Weights of a small GPT-style language model, trained from scratch on English Wikipedia: MLP 512 SwiGLU, untied embeddings.
MLP neurons of a small language model. Each row is named by its layer, matrix (down: output weights) and neuron, and shows model dimensions 32-127. Each number is 500 + 25 x the weight over its row's rms, rounded and kept within 0 to 999. Numbers have three digits each. A neuron's up and down rows have the sign that makes its largest values positive.
A block is one neuron, or neurons of one layer that tend to fire together. Before each block is what it responds to, as a language model described it from the Wikipedia text at the highest values.

Description: Suffix tokens (-ed, -d, -ing) or whole verbs completing a verb, especially reporting or reasoning verbs before a clause, e.g. reasoned, conjectured, declaring, called.
L2.down307:499539498507556526490488506538516479527509472516524506482447509481510504498487478467515523522475508502513548521490482502517500531532431484457485488524433516425555506526488483484548479471511480508503461515442517476479550522491536466504498459507449487519545458478480438464490460479484513460
L2.down461:555509506481498515478478494519449486542538488466496526511492520521520509495502538527513516488481508464458532493514495516463538532517505471472434522473486520501569506492538505493531495526502459496471522523517513506494471522497510541507480494541447478502494490534474519496535519500499512461

Description: Year tokens in dates, ranges and tables (2022, 1991–2020, in 2013), plus endings of set phrases like ended up, at least, selling out.
L2.down51:518477491528489448562550494524503536514461510502514511529500468490498488559493557468499539475513461491529505502518490514485478505511520509541514488514490555517537522524503507517483482476505521516485506521508482538499497524517522499509541497495533511496511499532519450505427543463507521525
L2.down440:517489481500536515526479507508517470510495524499539489493515501537543520551532466519513499558477518489486495532544523500532518482457509477526484540522513522528503526439525502505489502498474500544521463462529526481489505504491532482480452528470527505503468477463509516488510492493462526509

Description: Pipe separators between numeric cells in wiki statistics tables (totals, votes, match scores), plus words following percentages such as the from in 26.2% from 25 to 44.
L2.down360:474513504498509513496449494525461475546520455525510541530484496474513500530497546489509513494468506497489474470523463481474446515490505481460487491460458468524426494500504496487472467484529474505507478502520466487469517496454556510512476518506501469453526477491478495527527478517506517487
L2.down505:528513499511483531463481518510471482469500486484508501523515500494503487518494533471482481470472472521519501528476509519475482505518487498515475501515507481485486510496470439491463461511505547519505501491529483499464500541527535521541461521491517487501499517475553506531491493538501503523

Description: Tokens right before a date: colons after Born/Died/Released in infobox lists, birth-year dashes, and sentence-initial "On" opening dated paragraphs.
L2.down100:485452523488479524493515545533506523521485493511511511509469456489517468511513501502518501512519545477429490488529540499531526488489464508504496487516456496479560477453513524480520507458518502501525531502513478494457506475479457510518503510501471501512499498506489489518517473524511474491
L2.down204:510481523481460519506489516497533485494481482517477556485490544470515472509488512504542483475501482502436519498496551487549473496509487532465512533527510499503511510437522508521480493483537487529492486516457467502457502477497503521475514512463483523502496524505503517508463536499498510475

Description: The first word of a predicate right after its subject or auxiliary, often a preposition or verb, such as were in, began making, goes on.
L5.down60:492489487474493512493510554505478497502466522517484496507471463520517463450501520493535486464495493470566504544509474529526527513482463480460492504475501495516460502510458468501499500514509494484463470483514502515522481447538490489506493481496493516515505462487499521492563537531500490517
L5.down296:478502538536507474481482492471493494480504485546473515465482512491499502487517485521514528485489512536523530519508507538472519508496483495495467519484522471492494522497502462515477524499456480509543546511464505447490538483492521438504502473505511531512490490489507492471535470494471497476
L5.down382:439422500506523498471498516501500495524471486504499503462512526518512503520530457536481490504494484500501459509525521509497520477495516515512511479492491489491469504507521487449453479535486485475530483468535495502543545475467517529465483534505461511477528520504476503472516492506520457488
L5.down486:449447490474501502468492492472498515507508533484478513502506511491504502488544499499548516478495529480511473542466537535510546489492523468493508503503502537454540462513518498486502499471479478522490489516465485478534494492490466487513534508491525483492532539501494527535508505467492497501

Description: Pipe characters opening a Wikipedia table row, mostly header rows after a section heading (| Rank | Rider, | Party); weaker on "as" after served/acts and possessive apostrophes.
L2.down315:494484509481530510522484479486519469506524516491505465496520482484523492484494493452498494516483528516458505465509453504511503533501500536484509485465491502491525471495474479506501503514540536533499536540428473511470518448517485530485463535490524554444502522473521473459496469520500523517
L2.down507:493477534495504496515539493514490476501481495497523469476498503487503507478507480497468492503513491486466489500516465504503493523464486502492508522469503509484408499545468468504486509507520495469485548496505469447478490526507491517510495507514512519499506530468509512511503522489516533492

Description: Tokens for a person's surname, or its first word-piece, right after a given name, e.g. Goddard, Schoeman, Northcote; also the "of" in "Joe Morgan of Gay Star News".
L4.down187:523537518468508504480507510507481437476508446536464479482534505500441522513520509505508505492505549464471540513497520496522530508523472471545464511497479515489452487496505531468467478503487516511545466493491450512502548475531545465510509525492476515467493548495431500486534483540533491485
L4.down206:572486507489531541490479516533510473516518523508490485476511491508544495488498555487504476534511524509505500486519485491545537499501490499494515523498502492500418551493457459563518529508476491502512489483480480509464498514498549520526464483541546475442472497538510487488498512482496498471
L4.down220:524495494530478473525482471500496541494476509464507511515516490485559520483494489501517505497492494482510533502478494508504510499501507505457523481540476505545522478498507459517518511536476498494490542507507544469488490509505535541533496550485499482529503500495477520482450511493474499531
L4.down329:463540471509521521493442551517471482560443528527483491519492506484522495471481504494502509516482496495475519462517498515463492494483500461494519515522463534521425493529437499489495511533485473528514462498472482497509479485513475520473493468500480510486458506506519493521540476484461511517
L4.down428:531467505490501466513526517506482555539534515502493491514512497454486511510535519475461517500497500491470555475554486516485493503481456507475480486484510535497582470549502499468508497470489494500526462527497505530517500458519498526507540492531505493493509508488479536488460494500503508517
L4.down462:505448544501452486489450539502516523539513489531487497461511491549501527487497500465486491521483541503518511486487508478485543519534519503503552498510498482550432489501496508450544478526514509485516462493523523497514514487503462514499507517550515479535522459531501473482500488488486477485
L4.down478:518500507484470485499497509508522490500487481503508507512470470518443540474488452508477489519533516486488518486486512561483532497498455532582563492477497487517513489518515560515500514497530522479487503486478528496538459510525493548517499536492530505508474479537509469500504512458526519468
L4.down504:555504474477485534487483508484513473547499517511514536481554489501473501542485513456503486508551509457512505529477493504522517490470545489516473534502484572488502483498496540485477472489508517504491524488478518484491521519522508512506549502524523486526507477512485495526513490484510511505

Description: Separators after a number in data-heavy text, chiefly table pipes after a figure (turnout, climate rows), commas in census lists, coordinate N/°.
L4.down50:502528457553523506495514520470500492487498498489508462529553498447463517525489491449502508481477491518540498520554468453486463475488476510519454512499470509492559490519508515476493463466481513511521535510531458560482516499502492527461491527497483492519489480531527468521510506488535498536
L4.down65:514502505523472499522498472496494498480470516499516444494485499515503523507478521497464520500498498497493513527506513483478510536491516532520525505519499508506451488453514487471499535488526540505508511496475482498480524507507544484487473535495496484467486544503501481480517518493498493537
L4.down108:565461506503492497528507517484469506503501492548483520533473493490527511439445505463508514531432528467476497515523522494509492479521534511494497478509519455494539537467437486460498514520550482512478546522529474499527488455543510485515485508524482494470540487506543465436502493494537471465
L4.down280:507495506505542485479523489526478545470513497487519489481493515552520467493467478481500486500494534531475494492498488470454508508492504498527498446477482491519477522541537467540502492512495498520468444508515459474519521508523467507524520463490481508511436474483486513478500488541502519489
L4.down361:499519513527513522521511486507465507525555483514517522511559466530482489519532459522481502521474507499484509471450518508484496459461545514475504475498479496496508474523506462483514482534511496487476478521481501508497484513508503554473513518532484492522487475526510499473499531515530464486
L4.down439:482492484543493487477537503516485528483478481504499490495481511458508469519494462537473532484453542497511494473469520509517491478500519494559524483451491445474466474507503459475495519521482519550505514474503510483528494505494478488495492493457493491450543529477483495542474500464481468480
L4.down468:500505545508446518487527506517485470494476534495506495497445489541501483492493516510474454519478497453499448479527472482460504483522520510496491487437501473506478484501504511523468531507485482487504489477519508549478481500497551488493490478516513497477509489489550475482450535499526479504
L4.down481:498533506531522513496507553482534539500506482497523508479483516467508505542452527507541514425500489495505536496520477536489463538482494504483473477527499529519523498511515472468526485493489482537522503470454510503497526516487528481485526473498519545486521497531504463512531491513530489510

Description: Slash or comma directly after "and", as in and/or or "and, after reading"; weaker on hyphens in compounds (off-white, 14-of-26) and "that".
L4.down21:482496505496544515516503488495487523523505515521500476518486504502518487499484531492507530490492486488497480504511482515503507505490494529524502500477513517514403488514508490493519491521510526478514492483493499487512481524497503507522492471515528514514514518509517501501516526497516509475
L4.down29:523508477468523480513517483490489541543476509518494527506507492518491474539461487470474495481476508485466490487514453532502492505495507480490543504494478483484533529518493506467498520504463480476480474503541532514464483537513549476470454541514474487510527519504487460461458495478505525481
L4.down34:490498477512473524530516529479468513482461488483518473489488554507474489503456493508543504508501491474536519475528535483516515526480464452512476503499541472496551465495509478487497497491485489514516450530547464498513541487443456476487501514487505511513488508461493492512506488501500499497
L4.down38:555457516508457487456530509458521487505496465517472524495494522441499491520463526498469519484494479503467500490506508491510505486486478460479481509514524499516471505528577555539483496555502481485529531514507458502514526498493477470480513561518456518519533473542487492501470508482487472494
L4.down176:520523518506450508508503524515541510503525509501504519500479516527513483491480494499455453478505472500469502487489492495528494502487502494492447503515534526524490458504561517443500500516490466507519514468501537462543508472536504494475497498538493509495509518489544528477484522461500472504
L4.down345:509495503486538536459515482530498499509497476493486504508494469472562513514548514517530499513523458470503544505523505482525511509535469462527490491518469525515508474512513503500520499524536498505491472482476539517485502505480524532488543552473481490534491451541469521539505504475468512514
L4.down348:499500508496518476431509517444497458453506474493520522479499481575461506522509533473508534518480461524538534516496525469504501467484497458468479475462485504509495481515496495463462511505461532522493581535479495439531521518537522547550463509505488510525487539501477500552496477488508487479
L4.down372:460463527537456492511492514474504492481481498488501484513492480495502474545506514532509562504505497538511476496492496497469530462499518494501530490488498504525490532555505517496520524515493518495482465494504496487501502511465512521488491503521514540449504488483464496509517558464517505478

Description: Mostly "in" right after a subject or auxiliary in narrative prose about people's situations (was in trouble, is in love, had in early 1873), plus nearby predicate words (decided, move on, falls in love).
L4.down9:509524519495473485542442496531516482488500504482544491501493497478501504495513442476549515523500499504469500481501491475496487502501520529480514532526516512448498510467507487512513487527517494508465537530506502495472483534472526509528507491477518492570520509463512510498479481491472489555
L4.down93:519522555466498483474507526507476479483533464509520487512493519469495512455502454502515490498515511463469505487473468485544527472495512484505522532474484491477552509503496494487459484516470460501522488504517496524493468502481478505498505502475513503526469523536480499506519505477530476517
L4.down124:502519492498512551508491497536497517517533460503537496514526518533507453483548504470459472490513510437504557523491523451463502527476488480494496498476557517453500505485496558511490463489515492500486437504459534492478491493501443502481491488502494543519516534536467500465473462486526515541
L4.down185:489485513507518521494523485504436454491485503504519475516508491524508506485527537477543521487499502477503492463542484506507518505464461505513496516517498540511515448498466511500516470551485498534487462513480473509506516522513518491470474527449496515484490473514518492503537481488531486541
L4.down225:485533490488526501466503489483510504557498467500510516516509507530500514487499504475498561552540494535487537516500553508499519478516508484478517507542524511501521521524551517507447498479495503510511562504505513514514459478508536526471489531527517471519509530509520513528504469502461481497
L4.down276:481512513534461511510487517488485527529498479511507500467491495532481493494455513507482516525484494458499517527483500505503509508468562454524509474525499481477419527505487487463496516525526520516515497506496463477507478491500511526482510510497494497504513506528502492482524525483526518503
L4.down454:494514538523485510506496466493499546494480497509530501531497491483538474488476510512522508528499501450474518495474472499512516481503502492493498478489490468468542468516477501514497506471480490503535451486517510460459567501509481503465493492497465528498520481495520466551496495523531490506
L4.down467:530513497483529512532501517518501506512488505504507507493503489517512511478501518490511519464471540525505426489489499515448546515461489482572469480483497514508507461479522537499489475506527535533464445532488497494484494507513512528475517513471507488544502504474495455505500464498497515486

Description: Decimal-percent endings in statistics (26.0%, 0.1%), opening quote marks after articles or titles (an "era"), and pipes after wikitable header cells.
L4.down39:550462464502513536463485514509494499527484519503517521451506483516532518513517463492514543502503522477541468482494483528491492495511455495504490516496509493474503517469524547485500423489510503512506460526477533540463516491511498505512507515477512520498525475481542457461505521506533509510
L4.down111:497504476550505492529530476519508481496507551491523487517477457540482533526519472496466490525484481526454500516506484476488524498471470476487509528476509508479516494544494564567538473510510514524498523525498499528474480499497484480495478484522486500544487452485482535486478499498459513523
L4.down157:510506520482456518477522517529490514498524536486517480511539523480507521522487517498441469538488509461454490463467535500467553507448453501483508501481510516528489461503476511488505508499537534542484446482503530530503496496471452474521511488526502523526530507526507511517519518465515524514
L4.down166:483498504498493541473483479505491491478461497484523497481473518530495550559534484500491481484507468515494532525509496559507469530531522522519544468527510513461444503511502542442517510536498517513492488486502495507480461511509478507449491560518492521502493518510500466515532515508432543522
L4.down167:523493505480500537479483480495498477454480495517484499546525542509506495479474480497528508559483475520485523510505518514478538453528485469482490482520497515499542533440487499486458503462512524441521493497508510475493548480450526483503508519510477486521484516520525510475516510529517473451
L4.down355:554532514517496470523502483503493493463468500514508509503474461525523477522522530505504486540477523509450491525455527521489504467519504525523508494516533484528564519445489543485488525466501478471482486475443492509509499548515496518529516506513486489491493513551544493495519473485514523507
L4.down408:512476472503502502450526483496537509491505524533488505529474492479519496447500515530493511497520482484502480526509527484513531479514474480490471477506436505510498474471492481511515493499477504467488542480502477502472491521477531510483534519486447449511518476513498483526469497458439495535
L4.down463:514499492497489471464495531513508488480468479513515489459486503501500544520515506521481533510548496556504476480479484536505542484487513477506517503500517514485527485464526534550487482486509517517521478528529477547494521519547490496476478539498475496463489514502504569499478442520494503537

Description: Column-separator pipes between header cells of wiki tables, e.g. Team |, Candidate |, Yds |; also possessive apostrophes (Board's).
L5.down269:531474502458508529500506527514533503517528494472493480456515538523481479496519542532515496468484500510516540508518481507521464483500516558488453501507474506507513494510479501517523517517512518498502559520457524506475489475493503534465474463531510508473566466525519503482497481491471502526
L5.down306:516526493493481467443513488489472494479511479513504512508509480487521492498507537538493505504495512558549514502502491479488510520522509514500529486525485525519496509500500503517466491493517513512550483489477481454430506490487544509481482501516527532487510538478450505520560478530471477516
L5.down376:504541433488525444501517507494486499447523479497567505523495547509493502473509521521527514495517491469459496481513477501493508511485517460500481492477518497507491496501490486547521467508495464473490523485528542460540500495498486486499488502500523506506534488474484507503487490497487511543
L5.down445:530503513491469501508449466491510469487529494515510463561493449519492476469502458482513509473513506462515494451454463501457481489462487476548538492525506522519479530495487489546542478456513506492529515465498500511515509509479527561458490521508520523522509500453504511542478511491472510478

Description: Pipe characters separating cells in Wikipedia tables, especially at the end of rows after numbers or empty cells, as in election results or sports stats.
L4.down55:504485512490525500543499511525501506520511502497482521535491523458510495515524560489429472486526485471488482507501486505499509534478504493500502532521511479483481474487484514510540523524495447483452475471479468470538480514493491525527523471496533513492496532524426521499506509520491501500
L4.down109:474509517505476503494527497502461506490496485575491518480478493491516456493494437489521527479494480476522483474495500478476517475503525539475491472477515480466448524442506522536505529549499462471539504420544517512512482538544476530489512473498502457455505536457512555518529518556509529495
L4.down112:513543465527485501460509487503474490488502545549485503558468484522492510521478509468509514474527504502477507520499471517466510509464468540507505543503504492519504477547481501501507505500504494506512493431478503516438533494527499480546492522471464467462527510515506505505480491477477498463
L4.down146:518507478499491501463470492507488486479464490490468493478485492477465494485476510534459486496490527524505498507516502503516493446504471457541475500498494505493490539513486501489467506475488483474525484522520464479440539548466512447472523491501511570456490504498490495502492478526483537506
L4.down224:504483457521489512487495503510477521495494555494483500510457506518506479494530479511488527476512471503502504477460538484538533520506456514463497513476442475520498547514490507470513493506541519526507531516488467497509502505510502466500470540479501499510479499513506490495457523476483527492
L4.down237:560482503507471502503502514487507505490533522509478466490478455490515513449538509497502506479492528532481503489533525500488511506469519505491526500509522521495466524489498480491472508504478555486468512512509474497514494539539541558484511497524523494515525457460503509448460479512538492496
L4.down300:538481507504528532513460487496486484486507515501520465534488485499528491521461499548514548513543524483488473484532512505538519450472497484469492501486537517479509464533495503511510467499477508486504455476444477475509515479511545536444484494547513523516461498515487459467480484504488508535
L4.down501:451515505517475512514467542483495504500530479529496466480478513474506505464504488550522513457509528509486435500520534462461500488471498450506523523513511460468471512484501483507476488513523462482479534531495452482522493523512502491518484535483466499501468501472487468493507515508485485492

Description: The slash between degree-minute and decimal forms of map coordinates, plus table-cell pipes after a value and range words like to or from.
L2.down86:491530493467498451515488496502513513506486507487491513457496452474472496511524502460506498513485500513506530477460530517529510476537491487497474510494525455457499495486478497536520512495475483494529503536476497487492493494491528495486558524522512499504501516479510518486526503518531522482
L2.down341:501483512452483506512511504483516485506520510495508482492496499525498487477487520475487513561472501491492500482470523484541525484534512499494512468504517546493503482503496534493490490485494462518504508526510554505516500521505500452428536541469509507448531494500536477529518469538495520526

Description: Pipe characters in markdown table header rows, at the row's start or between column names (Year, Team, W, L), plus occasional list-field separators.
L4.down61:513445480525470496508490481567509507509483503475507482551475495493541492494477482509513500529497481539509470476518456474480474471490485502486499491510495497557440506511536478527499528508542495464509536518543537558454520492436469531516511504474518503455468484510478471498507506471499497500
L4.down81:479471493505474486503468498501464506499498532516467512458486475461515484482481513492501474497504459512467512501529479480485503492498527499483468474467484495544519496462475497537486542518462498486511571472485504511518501485554489511489442529524502483469496463510502536501520504535508501527
L4.down178:510521551429485507550482487467524489523498481517523458485530484477500521510511546520504516488475499495480474506499499519504539501511517479503490539536523565516523501508490503457505524471479513538514451484507480484478516507480527497504515483511484462504508573500470511497519461514491487491
L4.down262:510514519515526516449477510498526503519482503501499489516474477540503486496466474487497518503511522496484501492538522494520453465508494502499517497468493500494490471513476496562474504506532504509501465457506544474458539514516490454484466513536511540492507541456490505527530469540463491496
L4.down278:483515500478483504486531482526489468511487435529456502504493498491494454510462507489512504491505494507475517488487478453514459503526513510539518480477494493526412493487482511504502526508501495538540549461461531475475521501490508495468514479484455562466486457465514506521495526480510540544
L4.down321:511468502496487514492452513486480534482476518522525512494525493487532492502511504485515494499500452529534462488491479517488486506519475484495493520506515454483388476520532484508541500534526526483531476526494448513481479534493533503473502511496501512491513504475508485534510494484437489526
L4.down354:450434504498480516478472498511515489485492530508511508486533471483510515530487495457535490460507486542525509481474491528519515492479525515455523468495469524535436516508528501505517472509506530524527537456508504528447506471533471523529500564490482503466473478498517501525463508460481505521
L4.down404:486485434480506510504517498498494450493490474546530475503462532508464499488492529488517506558483511515531550486474512438470486477521488479507485493545498491505457527548513482520503488543502500495494527462476444512507492468457529509478478541521530512517485498502481528507551439508484518510

Description: Later pieces of numbers or words split over several tokens, such as decimal coordinate digits, table counts, ID digits, ordinal "th" (75th), and name fragments (Boyd-Rochfort).
L4.down231:518491469478531498499517542533529549522486475513508491458530511521496459508533543479461486485562479507517543506459538487514477473506477474509509495515511533478457506502520540444520510517487493502503453507462462502528519520487518465491524502480531505500495471506531472510526547485517518474
L4.down244:496474452564547458488498509440461528507499482483490514441499437527501500528511539512498530465568459480497524473493527474522490451514514483493535459514500494496457466555519462477490451494467490539523507496469478459547479505513558481493493502506495485464488508503512484506495475489473475499
L4.down253:525463499531493489495516472505500536524487513502482513475487560504470519480493507503496514463522509489498511517483511538491520522515463504490519518546504507526475504492503492519544487495500545519479507523468489490519517506487466492503451490475495475499509482510520504466488478454500522494
L4.down305:514435473469463461451468502531523518545506526515492518465479469505473463535476509476507521512523442524507478511480523490491489525496517462446475490504513480461526438516519474483514538525499506506545461471477503507529467509484463506499494529517491502493488508535453502502503502472495483551
L4.down332:484487458500516519487516512525534511523516490512487547499501484505491485507484520513457493491521478506499515515489494511555526523503496485486464526529498526489502486514502507490480474574484492508503436451464541463507517528532498512523491503535543506493515568493511497506529526467463488485
L4.down347:464499480478508507485516527473472450478559506464523524489504550490525492458494504525491461506467489512518500474517486488469495495510480477508523535478503500465544490503478488510485495491533470532488480513520513475496517490478466526496548471472503535487479491492509509511508544535484488508
L4.down363:520510495495478547476469479503525495441501492498516495496467512510514508482495533543527526508530531519507459514526508489502478489439478502469509495506482492528498534456544590446477520519518508455517496548458559479481508517475484506497507508506502515518490515545525491463515523504458523472
L4.down476:502474531503477498492467478491490463514479488524522487455459496526507486544444496526520506483530481488499481546489514496511465490537479489503484479480479488496474492492481479504502494513508512437490503470516504470533506519477489441485508509500503539493480475540490491486532509466499501518

Description: Conjunctions and separators (and, or, &, commas) linking the two halves of fixed pairs or compound names, e.g. Black and White, Brighton & Hove, Little, Brown.
L5.down183:498494467478506531479477505548506490464506511514532525487518516505467473540551513539452472483550502520488514502491512495523548488515488532492508517522500483500470473515532503533525555527517530479489476504477508482489471534493486489494530535515466493510465517572439486494540502452485493489
L5.down185:465479524513533513507519455475504537474511502493490505532524490518541523494478523521516543467495551530460483484479513484491501517488495491563428497518506535467460487487527521492464476496444494516514527450505504478460514472477491493467494499519519555492473501526503528530459519520526458499
L5.down231:514522520521494525515467495478502465520504468534472495535465481497487508498512517438522519492485529487487510496513475542495465526540503504508531462509498551483573503500440465531492474495487519494498497516480509479491473489525509465460494504546529486493485519444486514475504487511507509527
L5.down245:520488518481498477497495492519513466528493526507506548495502472538493512531500539488459473575499493462494510515497490528518508553568482518547460507517488529484503524486453473499486545548485518491511470496493571464528502458525497544476530522466549518504528514503502520505515475494510469526

Description: Prepositions and partial dates right before an upcoming date, year or number in biographies, e.g. born on, in 1954, over 300.
L4.down156:496474517513455500506478529441515485506476516505475491462490548480514506530493530482490469522470469515505509492502492492481491510487527505517518550468526491528518518537495488460495538529449526488504501515531466506498501476527494506466499536510496481476469478488512520505475486498517496523
L4.down180:518501473508466515514474530530512542490449491515508514538548509499516533481498481477476488495513520522551469470498494427497517489483520482462537489506496471523487508531526526505492482470517521529494507496479520539485522476507497472499465545494479444499526497511501511508537497519513530500
L4.down188:492501484448534513519534539503473497499502490485534500499495492548508462558496482522460517528479507548459496475540496529475520470514517491506497563534482460501501525536515495459479505465504494510515525466518500464502533534478558498490514504533502507525479472518480513505507504483506496492
L4.down249:482494477498504502515516517532468469480489528483471522479461521524527455482518501514526530508445480536477481487502515484451502472537535489528498518533469513478510538490534488515508523480467479475454521567439495507463493498515527506493495491455534526494500487496503544534550480516467479482
L4.down365:481501489506489561536467526485487436491507531508462476463495541498503529498510524482489500518514490481471446461511535545493479492536523509555453512510481524503510483442527515474537455517518508524518480493484477489489488473496494485505515502513518469503482508472527545495480462487531505482
L4.down370:520506512481472502513514502497494468530545504476524496493501492502503497517473504506442470502486523525507473483452454489551504527503485518533491504461540517507503522482513510500476490524453488472540510490525541487494462518500488476504506534511486509514512508475539524509494505487513474536
L4.down394:476465489529497497493514523494531521506502505511490492497523470539513488490490509512501502506498513499462495493512497473478455502472526494481521542530517490511514450510515463479456519537461496496501536519543545457483523492498493499524497512546482472460467514471507513464485541475472500522
L4.down459:489485512516488493464542539541466526519468491460470491446479486467499452457514482552552533483489493498487528441505509493502504497489521471506516484486421546495474504514474470509500490512506494497490518501495494519498478530533444472496474476536475475519507479495500517554509443514485503492

Description: Prepositions on and in (often sentence-initial) just before a date or year in historical or biographical narrative, as in "On December 1, 2009" or "in 1539".
L5.down54:484477523520512486543496499505508518504480504507544484523470462472486522491514471513543511538496575539502471522495520503456482482537527495530505492500475483512457512573472468569522487496525488514512534505488475518521513495474531489493464494499458508476482544462492488514529449477537462544
L5.down264:491502523506471512506538513476510477510517506471477479489529526510485499513498503520474502477532517482468496509486499510515488481507533501522497521495537466491507501488460494538542515474568481471512505502534488499516461502506494497481443457482502451500509504475503515521494531476525533478
L5.down276:492500518539465510522489497536502518527492484520470449500519507496468491497466496495485509495535522497474514491492520507513489467557505510489495481512494522499394495502490508514548517491537528477482506509477489477525482499521474468475480498527466468495460521475505497557482510483563553472
L5.down422:502456503523499512552489496497511544443528484504509474493505484474515483505504540502502466522549482556462491474492551535502488481485520476467528524442505497492482491486483503511479519484492493464523504476513504531532525507525458539496478493539477508519539489460493480476520502480499462491

Description: Colons, commas, and words like that, saying, including right after a speech verb, just before quoted or reported content (said:, stated,); sometimes colons in times.
L5.down327:453524520475448475506479501504509499482519523477487485485506522503479496453482486500539511514487488490537506519468506504479499487489519427508482465498515497489484502488491486489445522522517452441507546497491544482455487472495509462496530504433457514504528512511474488490481515493458505493
L5.down360:483535511473497522510489483470459475497474502477536514525494480524520463517535498488500494474497451479524511519500491502558516520504488514499495472510498477493506496536488510543471500512484499475474473491508507502510507534510507460518535481480520505493498529503525482494497500505488513497
L5.down364:467524498478534526477528503491492465488502500480538531543504501561538467479499486538521483452507544476534486481533490488483520518472501491500499458488517493538661489514503466488488490518471517463536522485493514523513494471468468423557515498525513481530514516494526452447523508496482516483
L5.down434:511533483518486478499479494473459469450521505487568485490464505498477492509507460472520512478519530470499482483496503538527534494482461506495498556511516512505494491497502481516505501468488503481492527463481511529497493470503482466493497509482494531543471520507528480487540511514470479535

Description: Tokens inside or leading to a date, such as month names, day numbers, years, and the "in" or comma before a year, in biographies and histories: "on 10 July", "October 13,", "in 1979".
L5.down13:471467502485496504481474491526520489500500527506512522518467507545479518526507531531481516517472443549535484492522547473472502496502501512481519552553513463516547498508521550479498519510486521505528484459459484539481520469472544479474485518480475512501504508485519470511497482502490496498
L5.down314:478474538508506484478478502481445467507523525462505513516478463511506511491469541485522516528495506510537527506498475552498503448489518469472447536497492499529513508500489468471522501475475517464543464504530488500465514514516471500525514493514525529467516509525493490577455479511496493483
L5.down319:470515482506433511464481489544504531519542489473498525472502508486529480479513504509506499498481505497463522459515492483506509514510483532485491482493478500496475471524468468533506499500491500506495478515498492517483518533501506510494503491508514481503511461491479480510546482520534474514
L5.down479:480510502478519481509501482519506510512504527520524469495479472487497435503475502484521497502456496475537502497470522480468527481483526535511474493504533461481503531459433459515481514486471493502500513466485506527463502478500479522487497495547472479506498494470481495514474468522518483519

Description: Fraction digits of decimal numbers, mostly vote percentages in election-result tables, e.g. 97.61, 27.3, coordinate decimals; weaker on dates and unit words.
L5.down251:482514457477543483509473530476490520490494515523494508499490472494500537511476489499495494544491477492510520513436498518508449503462506536446542476479524496544562504512500467504515483446491483501468488486500499481503489527510509505518470495466538489512472471485506493526440496486506526494
L5.down390:520500506502496492508527537497429468533522510479489504482492525459549506471451509494521487479482471478512429478502526508514503502479465497463488502487501496470509516477525485461512488514477497506537566511522488502481498487550513500466506516530463494488531479521493471528521464473460476491
L5.down461:464539512502485455461509536505481504461477556518487512514447493515519489492497475476475525494500528498525494511471552493517529559481514495438551497537487465476502492517490496540466503477509501516503535495483495472541489519468526505497505464488473476498511534478493471472514510509453534488
L5.down490:547528524497510495504484498524483518493500506503488485492561478514548501494513464461499514474489466492476495546481500534474500467515462519494474494488557506513536519502521521520484497538500519488524538478504494554465495490530513452466488488468507504523520454460506507499521493482525518538

Description: Final subword pieces that finish a proper name, mostly people's given names or surnames, plus some film, team and place names: Lally, Fly, Cicely, Woodhall, Hillary.
L2.down65:516491498511506492533486509481523494481451459515514458534484487505511503514515524473482503488499459515489510479502503490461489525510477515501512462469469524492467519489490486509487490518502482496530447485485510510560478497482523527467519479506486476486519500464490487531472531527482491489
L2.down364:476532499520463529520510482484511507513520494540460473509506535503525514511512502472500526509509497492535473522501446465516473451489516537513536467519458481529443528484467466492510456495453501501468461499517490499510493479493521483533561469515495472520473484447520464493517443498468494498

Description: Tokens inside repetitive Wikipedia tables and boilerplate, such as table pipes, census percentage sentences, coordinates, gene IDs and sports scores (W, Ref).
L5.down81:530488491482473485509487506489533516497479523445498477499497483496503476571520509510477538514536504547510493481505489517586499506511515475534510510536497491478461497467497499501491523509480494519513559507476505514501446498511478499518500517496514486530522503469487495548514459499474505454
L5.down250:480456514482505491483516481483511507490490539469504502505542532463486445490497493469469498509536496506426500493498487539466517483486480539516542494544500554575469451514476498502528470496484481525534526503486491501523489511501503528490523494520503526546509496531537507454508477503505518490
L5.down348:512498510516473483512471492522507523456490500541531512474492551530477465515512491468506512528447487501466507554495511502517516476498500525504546499495524493515523498454534508475455503461515518486513561460531486527509524466464460494510519466571462499491495484508494484481504517482474530520
L5.down484:535504496539522514511493483511511503525494477519526497473454502481501485516491494497483552513500510527491487497521502519498484500523507521531513524492506491456411528515575499500482476507510505498539480463512462498467486514519481504459492526470492475515509513486475514496487501513505478471

Description: The closing pipe at the end of a markdown/wiki table row, after the last cell and before the newline, e.g. "| 35 |", "| 2:42 |".
L5.down161:547498526545467495515496464509480497502502481549546491486499499472532496515510495483499507534498516520478480478481481528521504476530510506477541513470493480495519512496487535515425504495467520508529530554465468518524469513526495554474494482480529495502501476498486499427505498494531477491
L5.down286:485505488478495505456489514494459485548494479457512523527515515506526529517515474495502491494495535464505522510466502514470481532499490497523515509503482547545558504507511540494511445521451494517468508497456508499502505484531513476514495526464455473503445490505517507497496505516468501510
L5.down303:504467508489487489503489459527541495510501482475491519505498529481454556494466537536504483474533507524481514549504454499498515480486524511471508515504480502499512526512501452468514483505538576481516519500471462465499514502503456520535478488507471527475504497515531485472517519469474482480
L5.down404:474458507485490479502502461486450502473489498491498523541503472492532525509511486502502506478525509512516461468514501514482485520466477483444483526519507533500547449514475495537544497487497516506503484496490473522501521474486471473478486509483536513465499527506484458434496507489442487503

Description: Hyphens joining parts of compound words or ranges, like north-west, follow-up, commander-in-chief; also the second word of fixed phrases like at least.
L2.down9:498478477487512481507507490550459494534477531510520491473510491492459469506537451515528488482535504435496512484484540489471480477544488538512523500494480491499446506496487480545506493510541543511503495518508474489497484537517490530479531537486476463480487525452512529502471498498511518492
L2.down422:459492494455494501553495501482489534506515547516485513516523456519511502508483524496499466519547478474504493534465528547502521498523489494499517491532515539529452520473513481530510519503505529477511529456489491512516487471480425541520465543523490495526488495503463475514473470505514526509